config.yaml
n_head: 6
activation: "gelu"
norm_place: "pre"
positions: "rope"
attn_scale: 0.143
bias: "all"
init_std_o: 0.0
init_std_down: 0.0
lr_mult_o: 1.48
seq_len: 1024
MLP neurons of a small language model. Each row is named by its layer, matrix (up: input weights) and neuron, and shows model dimensions 48-303. Each number is 128 + 24 x the weight over its row's rms, rounded and kept within 0 to 255. Numbers have three digits each.
After each neuron's rows, "fires in" lists the words (lower case) most often at its 100 highest values on Wikipedia text that the model never trained on.

L2.up405:132165138128136095152160158133076141120163105142152125143138103105121136126125101168114065108139144114109141111149118142103125131137157118159123096130118148128092124110098126132136165141138140085119136100143120097139096115123120132149149171128140111130153138178130116156111133137126121136112134152134157075096120104137128154138126110128117124131120150129105154148140073111162118121125076108105120120164119065109078129163120088144151104150163091072162169110091098108147125115138138120117141106151129115087136099160102111128127125112141145115146094133128135133133168125124118104107153097129182149186130135200129136126117127138141147132161111098112118106157128154136104150168143158105106152118120161141101090112172073143145131116147121144114116117072138116143126094119103
fires in: "has", "or", "always", "have"

L2.up219:130084143104108103113145160148142143159101137102125130132124140182145162165071164163121132057166134126138147127112171118175154104114118160165114104180165132119121126122121123105135105128128082167137114164121134118117150124146125133147118116106062132127119133150119105088147104159173099084112134103141117135078129157102140151127115112128084153157141126094136146165113145097123135154064166131106155118128102120150083162128123123099130095133149135122151129128140138138104140068135108150117133121091123166163174153161083113137167109108084180126165117139131134142128156140141077103144119147107107108117144164131141119140114103132147095111141119157106145089110106132153109151139109111099135124133161156108133127148141189139139139140130134122115116129133120118128141131091119
fires in: "of", "higher", "twelve", "finishing"

L7.up25:136136105135120075109107118090098105126121162146100148135106123165160145127145131148134107089134104128172151131138102148112112100155129113126087149089157163186134119137131125130116117099153116153131126151132148162105086127092114129112147128057108146121059093144121118141111122150132139108157089116119128154099129125121162157144124115133084101172125096104149146110145143121093129118123158135137099114128093151100170111160078142160131169130140149162079146149119085124139134123137140094169149161136137104155137131123146142124118112151150143159127123106119128128117102121098142141122128178091092152111167176085157151157147160152093150144081139106124123094159120139187164162171139182135098136150129148114120131123125119102116164174114149105148119110149100108128152122111111
fires in: "march", "october", "february", "may", "september", "april"

L4.up348:094097113132108166089121090142121103108127099154116153144156120116136164104111110191142142110093147145109087099084123120090056106094154124165094093123122144131122089133111119098130152128102104129116102097141134157146104104164111123124124187129125166089118120145088113174143131103121148136080117092121139128161150143129098138129145065106169126139075170100142139054121151096180135108133140149147154117137117099157110097142103133077140134119116126114099100114138103111119124182091129137124107120080151132144135069144125143155137123121107144115127139109152098151117152136112124094123146136141132134115134153111143117106145165128117110180116114110114147115147154103137145128126135127103127145143185108135088163133126150138120087128115117146149138139132156116105124158120151
fires in: "no", "one", "any", "some", "little", "much"

L2.up665:151141112135099123131132152131144075181150120124115086149118131113148135156158133156110113120090141157100179099127167122116140080099097130187127110097148147154119122124130111157109077158132151139174128065111133138145141136153118140143121110099121120147168139122169151149126093108126147120095126132171094123123108115132087148103131108108125112107150153122137123111179135147103128131119133096194136132125135109105143113133102091142115153103125138116062137104094139115105149161085125108160100152106116122132120150142159119110179121141158123130115119149117137126101124140146135139137126134104118117126088126111116196107115172141129106143170144117125153107105119108135142083063120141136145108131104145095080085069140145119135167142114097143099115149094166136160146129134171
fires in: "the", "called", "it", "transport", "celtic"

L5.up62:161149135111132110116121131120133162106131130120121106164134104104136132107108170082153098142147176128160078136116132189122112148157101172134108133113090067086144122102169115108141068121105142114105133147126135148089149124147138171142107145134148160163112128162124128137109153119114103126112143147143137119181147133104171134162125133159149119112161090150140101113160082094155166118134141151179152135165127134128166111115103120108120085098094140135153113144098107123097142084163109113097113131117137092177117149181136120110149108160115163104139111132142103116107168122088100139168132154106092105123146125159130141089135132132112129111138121135116147115113085122138125129145101144150073141124154094143132098121096106113115108129156107140106123143125119135124114133139147
fires in: "by", "dodge", "bypass", "distinguished"

L2.up1006:141153122132136145172123101147120157102141081119120096137145134095157139148158110139126101118100146148102126151138167131141144102161127161152093093145136124146112116118125130141125120117094132086125087117146142127106164144107107057144121123106151075108101151136142109093165142094112156126112079130176148176131113106106057107075099135109142153088113124149126096122136121143123139123111124114142102157148104117144152124152169171144123160134133140129158099148136134082116140111141120109129108127155145140134115096174115115109109127163145174128142125130124157123118110125129128094105154144080156110135133104162144153075089100105117126183148151184111117117121129150152171149144150127121095118132135143112126154129110051122157164134145141133143124116126142077116143124120116
fires in: "it", "he", "won", "quarter", "she"

L2.up324:076141109079137129076139119114141089193132122162107141131148100112151152131180145101065131112108138110121175142109130105125146103153134122093102090183135124118151155089101152126128139126155125096106115118121151131171115135106120094136135095129130130110101135162144121093108101159149106130137104101134101155123145136116149118112116119140155138127143134140108125090138156129160133095092129137126142155100107175079136138137100118142145116155110098142158132135150107117124070136121100105140112101085134125170142147156171131147149152123129138088090152176081141078113130140130117122126085095137167155165154123144131136111080115124113143133156117127134146123116162134165088114138081142144107112126177146125115149150190170109143125157130150124100107155108105104122155151147133
fires in: "would", "will", "be", "are", "points"